Weights of a small GPT-style language model, trained from scratch on English Wikipedia.
Size: 13 layers, width 704, MLP 2816 tanh GELU, 88.9M parameters.
Architecture: rotary positions, untied embeddings.
Training: a variant of Adam for these matrices, 903M tokens, 13773 steps.
MLP neurons of a small language model. Each row is named by its layer, matrix (down: output weights) and neuron, and shows model dimensions 80-175. Each number is 200 + 20 x the weight over its row's rms, rounded and kept within 0 to 999.
A block is one neuron, or neurons of one layer that tend to fire together. Before each block is what it responds to, as a language model described it from the Wikipedia text at the highest values.

Length, side and terminus nouns. Nouns naming a measure or extent (length, altitude, diameter, distance, side, end, terminus), mostly in geographic or infobox text; also the digit 3 in lists.
L3.down1774,215,192,189,223,236,219,182,228,204,195,182,190,207,179,179,173,190,199,192,206,196,196,198,208,206,192,204,205,213,223,232,238,202,197,168,195,187,196,200,159,201,219,201,228,176,180,222,164,183,242,181,189,222,195,210,188,180,212,200,199,204,213,230,188,198,190,222,220,194,211,205,196,226,170,195,191,193,188,231,173,204,219,193,193,214,207,206,156,176,215,217,196,211,177,213,218
L3.down1959,226,196,191,183,204,231,199,231,167,191,207,188,201,187,198,202,173,188,196,215,211,219,217,190,228,179,210,242,210,220,140,194,205,227,209,204,226,184,183,172,195,191,168,211,218,205,186,213,233,214,197,214,207,171,174,198,220,207,196,224,175,163,183,209,184,187,212,200,205,200,201,227,199,203,217,191,171,210,233,198,192,193,180,183,225,157,209,188,157,198,214,193,197,193,188,207
L3.down1975,194,183,208,223,179,210,214,183,181,225,220,191,209,221,226,160,187,168,198,201,180,192,191,183,221,169,209,203,178,198,167,177,185,203,204,198,227,169,185,224,209,225,188,180,189,219,186,204,210,217,200,181,185,204,196,168,204,213,204,161,188,187,173,212,211,190,199,207,176,171,224,206,194,213,168,207,174,182,197,190,176,238,218,194,237,190,209,206,196,223,183,172,183,221,215,214
L3.down2117,174,179,176,179,228,222,211,201,185,190,228,193,216,179,203,171,188,226,196,230,199,170,178,221,220,198,201,198,214,192,190,197,201,212,226,218,218,208,177,172,192,230,188,206,236,196,203,161,176,222,212,175,197,207,188,195,203,174,187,170,201,173,223,197,137,191,205,238,191,193,215,182,181,182,222,170,168,182,200,216,190,227,190,187,169,188,211,189,209,198,219,184,188,190,210,249

Digit 3 in numbers. The digit token 3 inside numbers such as years, percentages, table statistics and coordinates, e.g. 1935, 38.53%, 8.3, 2013.
L7.down1887,227,195,172,198,232,198,211,171,189,233,188,168,201,216,173,193,210,186,204,211,216,250,163,202,242,166,200,195,205,206,194,212,200,170,214,206,190,168,215,219,209,196,233,180,200,214,189,201,176,187,235,199,235,184,233,216,220,217,183,198,205,183,232,214,193,206,200,168,198,214,187,202,178,211,192,194,193,221,226,198,219,177,209,214,209,164,201,188,196,185,160,209,223,200,192,186

Narrative verb/preposition after subject. Tokens right after a named subject in narrative prose: verb endings or verbs and the following preposition, e.g. "Talbot depart-ed", "Lyman told", "arriving in", "Graff of".
L7.down2411,197,188,211,226,214,207,184,230,169,198,184,185,181,172,209,176,227,225,215,195,204,201,190,184,213,202,222,231,202,198,212,204,205,194,183,241,195,217,185,180,199,218,199,177,191,176,159,212,184,221,198,218,158,212,212,200,202,184,182,241,230,200,188,222,199,204,223,221,236,196,227,165,175,177,188,227,203,196,254,181,231,214,232,178,189,204,220,230,190,184,211,210,200,225,189,210

Single digits in numbers. Single digit tokens, mostly 3, inside years, scores and table cells, e.g. the 3 in 2003, 1943, 0–3.
L8.down165,200,229,192,180,168,182,181,170,195,169,215,174,222,165,206,209,207,228,225,190,217,190,169,226,189,219,202,202,220,229,223,204,203,202,182,213,182,206,193,186,184,234,199,205,184,195,194,202,200,199,220,219,199,233,225,209,219,192,179,208,249,223,175,249,164,199,213,229,207,190,208,172,189,202,251,195,186,166,210,189,213,195,207,189,189,190,231,165,195,198,222,208,189,222,193,208
L8.down283,186,157,221,200,201,208,229,195,132,196,215,220,195,186,212,199,210,207,193,189,197,207,191,230,222,222,215,215,204,222,191,210,209,209,190,201,193,219,164,213,207,206,216,199,230,207,220,172,195,211,190,185,204,187,196,186,233,189,208,215,206,192,201,216,239,192,216,198,189,224,212,185,184,210,187,196,208,245,212,187,196,211,177,227,186,171,169,215,173,204,196,178,185,196,185,207
L8.down383,177,214,195,185,204,163,219,225,181,195,226,195,182,212,212,205,223,168,186,203,223,176,188,178,195,182,167,211,209,175,226,201,207,210,159,219,161,200,190,205,199,190,187,229,204,196,219,222,200,190,217,195,171,201,187,200,192,217,192,176,229,210,204,193,201,211,235,195,194,195,195,204,198,172,202,201,213,207,220,193,197,194,185,249,241,223,210,217,208,218,209,189,199,224,171,204
L8.down384,212,194,141,220,227,197,221,188,211,181,206,217,175,163,214,217,180,202,208,233,208,201,151,200,240,209,219,199,191,194,160,198,200,189,221,205,215,203,239,178,209,224,226,215,208,195,210,195,215,234,200,206,183,201,204,197,188,202,196,176,199,174,220,209,199,199,190,201,165,195,174,192,198,180,216,168,201,248,196,202,171,214,212,262,225,173,172,188,199,195,187,225,197,234,221,183
L8.down431,207,186,175,186,224,201,214,196,195,236,181,189,233,205,182,235,222,220,178,212,204,204,172,247,231,201,188,241,168,179,183,236,213,182,210,238,185,209,215,198,229,218,237,184,183,196,202,221,198,197,192,176,209,190,196,226,172,190,185,190,198,170,181,190,196,181,209,193,163,213,171,215,232,229,210,222,172,200,191,219,211,194,179,211,199,189,182,206,200,188,174,203,227,211,169,222
L8.down550,230,205,214,197,183,234,160,196,198,200,228,170,249,184,203,190,233,179,193,210,214,204,211,194,203,213,231,205,210,167,168,233,210,204,230,194,194,227,195,216,176,197,203,198,193,194,205,196,232,199,223,200,205,193,214,173,208,211,216,191,165,179,206,200,165,205,216,201,193,206,196,190,214,195,195,207,186,221,217,202,199,182,190,209,174,237,187,232,244,191,198,213,187,181,180,188
L8.down810,193,211,188,210,205,214,207,230,208,193,191,172,197,210,226,192,225,180,182,194,144,203,205,214,181,195,210,204,214,201,220,226,192,231,199,185,189,158,217,223,205,223,188,186,216,226,230,180,182,205,203,171,203,212,230,177,231,178,178,214,204,180,201,212,211,205,232,194,205,184,177,186,212,214,217,144,161,232,198,196,205,193,236,200,236,179,185,239,210,196,157,172,170,183,180,210
L8.down879,160,211,216,176,161,215,205,204,163,208,213,211,205,192,210,214,205,213,201,168,226,164,183,217,186,213,210,175,215,224,212,217,207,255,167,198,203,175,188,218,193,218,192,206,216,192,208,197,207,211,200,226,224,193,218,207,213,167,248,177,186,197,180,200,222,200,203,196,176,182,160,184,216,216,208,188,225,237,209,215,179,179,201,207,197,174,203,198,182,181,216,212,186,195,193,208
L8.down1552,213,191,199,209,185,170,210,200,201,212,209,187,198,201,228,217,226,206,191,225,193,191,219,214,182,221,189,182,194,210,153,195,205,214,204,215,158,192,191,213,216,200,219,232,204,212,237,184,193,211,196,184,202,189,217,160,198,194,196,187,209,201,197,202,204,225,206,161,201,193,204,210,222,197,176,230,200,214,222,211,204,190,184,225,158,165,194,215,172,183,177,209,202,194,219,215
L8.down1562,214,215,199,191,223,204,201,239,170,194,191,254,242,205,191,186,197,187,189,178,180,247,229,190,214,206,201,219,187,203,243,189,201,203,231,178,186,183,218,199,196,233,203,195,222,196,203,161,202,172,218,192,199,200,194,180,210,236,204,214,206,177,172,190,213,209,226,220,240,230,209,229,190,219,169,187,214,209,216,220,189,193,226,177,158,222,194,154,210,186,213,159,205,184,181,217
L8.down1785,186,191,209,227,178,182,218,178,204,199,187,212,210,184,182,208,203,194,172,248,200,205,221,214,191,181,212,201,199,195,188,189,215,176,241,193,198,184,201,216,215,209,222,238,194,206,207,159,209,173,218,221,245,178,203,226,182,193,206,212,210,191,190,207,195,184,198,214,219,194,223,153,197,204,206,218,192,167,187,197,171,205,226,175,217,223,205,163,217,209,241,238,221,186,191,186
L8.down1985,221,188,213,219,221,173,210,228,217,219,222,193,175,208,186,198,226,178,188,202,184,209,204,213,226,199,180,215,205,181,185,208,157,187,211,186,181,211,200,226,210,230,205,159,203,206,216,197,212,199,189,175,185,215,167,197,242,173,202,195,198,218,153,191,220,197,213,187,169,204,211,206,180,166,182,206,190,229,208,207,159,211,191,210,194,194,192,201,208,204,176,210,207,201,180,210
L8.down2131,256,189,154,221,189,204,181,200,156,210,221,184,199,172,195,262,208,177,168,222,189,210,168,203,188,177,145,235,202,206,172,216,224,190,189,182,216,218,168,202,203,187,238,210,196,210,215,212,178,176,177,210,225,220,199,193,173,176,222,214,190,184,180,225,198,185,222,235,165,210,166,167,203,209,149,202,200,209,172,211,211,215,184,189,223,167,190,209,195,217,195,192,215,178,192,201
L8.down2631,181,193,231,201,185,212,205,189,214,202,177,218,206,168,183,239,219,182,213,225,184,191,219,191,208,185,203,180,185,192,216,176,214,187,217,188,224,189,163,169,185,177,186,176,233,204,193,212,169,217,170,216,192,199,212,208,195,176,173,218,237,224,151,218,218,146,202,202,202,200,188,206,177,194,191,180,200,223,226,199,230,246,225,191,204,228,200,203,204,201,192,195,196,174,206,191
L8.down2707,196,219,223,237,207,193,177,171,196,222,204,183,194,167,198,207,206,216,174,211,220,176,201,205,183,178,181,205,162,207,179,210,215,220,179,222,192,198,186,222,192,157,204,226,179,154,202,215,225,191,210,189,200,208,219,200,185,177,184,174,214,212,174,229,210,206,206,197,182,204,184,200,181,171,184,176,209,209,171,215,201,177,193,234,199,160,168,249,217,241,195,205,188,217,225,213
L8.down2792,195,191,166,211,191,205,194,200,152,241,170,200,226,180,184,214,191,199,198,195,198,184,210,168,224,212,169,159,227,195,188,252,160,214,191,213,176,212,183,208,153,248,211,164,181,219,244,168,196,174,150,192,221,223,208,204,190,185,209,159,186,194,211,197,231,204,202,184,176,222,179,200,216,219,214,166,212,179,209,194,154,209,188,178,176,184,186,225,213,188,200,221,196,214,203,215

Main verb after subject. The main verb (or its last piece) right after a named or pronoun subject, or after "to", in narrative prose, e.g. found, described, wrote, left, "of" in reviewer credits.
L8.down112,202,204,220,209,207,175,224,211,176,185,211,197,164,172,236,214,207,174,210,202,207,175,203,177,198,215,158,225,218,159,208,182,147,192,202,162,222,185,175,208,200,221,228,189,199,183,218,205,216,226,200,197,208,183,214,193,217,192,237,202,233,219,205,173,204,180,217,196,206,203,231,221,171,210,224,211,222,199,190,184,194,218,202,212,209,189,173,210,195,209,201,216,188,209,194,181
L8.down223,197,174,219,177,210,205,179,174,183,198,234,205,202,180,185,268,191,203,222,205,204,195,194,179,193,201,197,201,184,180,214,245,206,230,166,220,155,211,161,171,201,197,190,175,191,216,216,194,201,208,195,193,202,206,213,224,238,171,175,200,202,221,168,210,179,223,211,203,199,193,213,184,229,214,155,162,211,197,185,202,193,199,194,187,229,210,208,197,199,162,173,175,222,179,206,198
L8.down354,184,199,216,200,181,256,177,214,219,239,186,187,212,213,210,214,188,171,173,198,168,205,227,197,218,186,198,188,182,229,164,233,172,196,194,197,212,207,180,166,193,229,217,201,203,206,200,235,230,211,197,204,212,211,203,178,191,205,185,173,196,180,191,199,192,189,208,202,185,207,181,201,206,194,205,216,223,221,188,205,225,213,199,174,231,225,183,220,179,206,201,210,193,189,169,167
L8.down592,183,203,191,207,187,254,214,222,183,175,203,192,204,235,177,155,192,204,176,172,206,221,206,188,205,190,180,213,209,164,188,206,238,219,227,195,192,227,174,193,190,175,210,187,232,214,189,195,186,215,204,161,193,185,194,208,183,195,229,217,209,193,203,216,218,224,204,231,178,218,183,217,202,216,190,215,176,155,203,186,217,198,169,197,212,176,198,199,221,187,208,199,193,188,219,169
L8.down600,175,215,189,225,224,211,160,202,205,176,228,207,182,214,186,150,191,198,194,195,196,221,193,202,192,224,211,187,164,206,202,180,221,183,214,208,175,201,222,221,214,209,200,161,190,175,208,226,188,195,190,204,189,230,225,240,203,191,177,199,197,196,232,207,223,184,197,178,193,190,201,193,220,204,186,234,148,209,206,235,243,170,220,162,174,210,225,161,187,165,170,250,181,242,188,216
L8.down629,214,216,201,179,222,178,213,184,225,218,245,195,214,170,189,208,180,208,178,213,212,213,193,214,197,179,189,212,220,195,181,200,200,178,210,159,176,218,175,177,204,192,219,190,190,232,230,209,190,189,219,195,206,194,196,192,181,182,241,170,186,181,191,174,202,208,218,202,147,177,194,198,177,222,196,176,212,171,221,217,168,193,160,219,200,221,209,182,194,229,207,184,176,221,162,182
L8.down728,214,211,199,157,171,174,151,225,163,184,184,214,231,216,211,208,189,222,222,198,169,185,197,230,174,223,190,181,219,243,203,212,209,159,192,193,181,162,177,197,175,208,218,185,192,196,191,226,232,209,211,188,224,178,205,180,184,216,183,236,193,128,223,213,163,221,258,195,220,207,197,237,195,202,200,205,223,194,201,203,176,202,166,181,222,174,201,212,204,198,207,175,171,229,227,218
L8.down1123,158,219,190,198,228,190,220,196,210,212,195,227,188,208,197,165,187,216,220,225,221,156,256,211,186,192,226,202,200,190,217,205,185,206,198,200,220,221,174,200,188,209,197,174,225,162,249,261,197,212,199,141,173,205,184,204,206,164,231,194,194,182,200,204,213,180,203,222,170,221,209,187,183,241,227,218,189,202,182,225,221,216,196,208,212,187,192,184,145,219,196,222,200,225,181,208
L8.down1583,223,265,219,227,199,203,231,187,246,205,194,214,203,203,184,217,211,204,199,231,230,232,159,224,199,175,214,212,179,231,168,218,177,160,194,218,228,206,195,172,227,208,204,201,213,193,202,172,226,188,205,178,212,198,186,206,181,173,190,193,213,185,180,179,200,239,194,212,234,210,171,211,211,188,173,205,220,189,214,193,212,200,201,201,235,178,209,230,177,189,179,226,248,181,237,165
L8.down1667,195,218,188,192,198,212,187,182,203,200,242,229,231,188,210,176,198,214,229,180,176,164,194,176,205,243,224,185,217,213,228,231,211,196,190,208,175,199,195,215,190,210,178,183,201,192,191,170,159,204,199,223,212,198,195,199,215,220,150,196,205,211,185,211,195,175,213,207,223,223,173,157,220,200,162,200,231,211,202,179,243,202,223,186,203,191,202,205,203,187,187,209,244,187,226,226
L8.down1922,217,199,203,226,185,214,209,180,184,212,190,210,205,200,190,209,219,214,204,206,197,193,203,194,207,223,209,216,201,173,217,215,195,188,214,207,205,216,203,188,220,222,207,251,191,241,195,225,191,182,184,213,214,163,197,172,206,221,190,202,241,233,212,219,216,204,194,219,213,209,163,213,218,206,199,231,188,200,199,200,243,214,204,206,175,245,192,181,189,206,219,229,234,177,147,201
L8.down1924,210,188,204,186,207,198,185,215,202,233,175,177,196,195,224,184,156,198,240,159,194,192,198,190,185,213,193,194,194,211,179,211,228,224,175,220,177,206,187,210,189,171,172,230,219,231,173,200,222,216,217,174,224,228,180,220,173,214,228,210,198,208,202,189,198,215,197,207,165,181,205,231,144,238,177,201,223,193,200,231,215,207,203,189,185,208,207,187,233,234,198,184,166,208,175,212
L8.down2176,174,227,217,218,237,224,205,185,210,240,188,223,225,195,193,168,193,170,200,190,194,224,229,209,178,236,237,245,201,174,186,192,185,159,220,189,186,176,195,198,235,192,232,192,179,183,220,249,182,208,178,205,156,185,207,225,202,196,180,198,193,167,191,226,226,197,211,148,176,199,215,203,176,184,198,196,203,195,217,210,221,206,165,190,240,223,195,245,191,194,204,166,214,209,147,202
L8.down2436,171,189,213,171,210,203,197,204,214,210,223,210,205,218,203,224,174,185,185,206,185,187,195,209,228,175,192,199,175,197,160,205,177,200,234,259,222,190,207,217,236,209,175,188,190,175,214,197,188,194,189,175,178,208,199,183,187,189,200,155,180,205,203,189,196,197,154,233,193,214,193,162,205,202,229,264,192,204,178,217,183,209,245,174,209,209,190,195,223,217,196,162,215,187,186,239
L8.down2525,220,169,207,214,220,192,184,165,186,244,224,165,205,218,251,213,207,174,198,200,212,157,216,187,205,225,199,191,195,176,211,158,185,177,183,223,195,202,198,196,223,201,226,213,175,222,216,166,219,210,186,203,212,187,214,153,234,244,204,205,217,249,214,208,166,187,163,198,204,168,212,193,186,183,223,205,188,225,209,193,225,190,216,190,188,196,201,179,160,201,223,210,231,176,218,192
L8.down2601,194,202,213,201,201,234,191,186,220,238,208,201,232,193,205,196,150,183,191,216,172,177,243,184,182,173,185,192,185,195,196,235,195,225,185,186,191,193,183,178,194,214,209,212,187,162,204,246,162,205,182,183,189,208,174,236,199,228,170,189,212,197,178,234,238,189,222,223,195,193,196,184,201,212,209,209,219,192,193,207,208,246,206,200,209,222,179,175,179,205,170,193,217,208,169,214

Speech and reporting verbs. Verbs that introduce speech or opinion, often in reviews and plot summaries, such as says, stated, saying, claiming, testified that; weaker on CJK byte pieces and scattered word fragments.
L3.down629,215,173,214,221,209,201,216,189,188,187,165,195,243,217,225,170,207,225,193,166,187,197,171,192,187,188,180,210,179,200,232,218,200,229,198,232,219,191,222,203,229,205,225,228,225,166,174,234,215,188,167,204,196,170,177,186,211,221,178,213,192,192,209,205,221,227,182,204,182,183,170,181,176,183,244,209,199,204,184,203,215,196,196,212,180,201,210,224,190,230,199,192,220,215,181,193
L3.down1173,203,199,185,206,198,195,195,172,195,203,203,194,148,181,196,220,230,175,182,191,183,185,207,200,214,246,173,233,182,180,173,199,174,194,190,199,218,208,235,212,202,227,175,184,192,202,165,183,231,189,198,185,155,162,222,207,194,211,192,210,198,213,217,230,221,195,187,234,197,223,230,191,181,192,238,191,223,223,206,207,205,207,195,212,222,220,198,203,173,199,186,191,176,232,173,184
L3.down2025,183,202,197,183,201,191,191,193,222,218,194,208,186,210,192,237,251,176,182,193,224,199,193,180,204,217,189,202,178,203,197,187,178,195,199,190,199,216,191,203,213,203,203,197,212,225,175,204,210,176,191,198,194,222,241,209,202,170,179,176,229,225,206,205,214,190,205,211,209,201,196,200,161,215,177,207,234,177,196,192,200,241,188,186,195,205,185,183,221,206,173,161,208,163,160,139
L3.down2159,206,180,186,262,170,190,218,232,186,198,198,218,231,229,196,226,201,197,197,209,193,177,228,192,224,209,170,204,192,190,179,195,201,211,193,202,209,200,211,183,190,185,238,194,195,194,218,173,241,164,188,180,230,250,193,196,163,225,214,199,181,193,200,205,186,202,195,185,192,205,205,201,205,188,167,185,200,234,222,208,194,211,190,201,184,192,188,195,209,192,195,213,184,222,180,201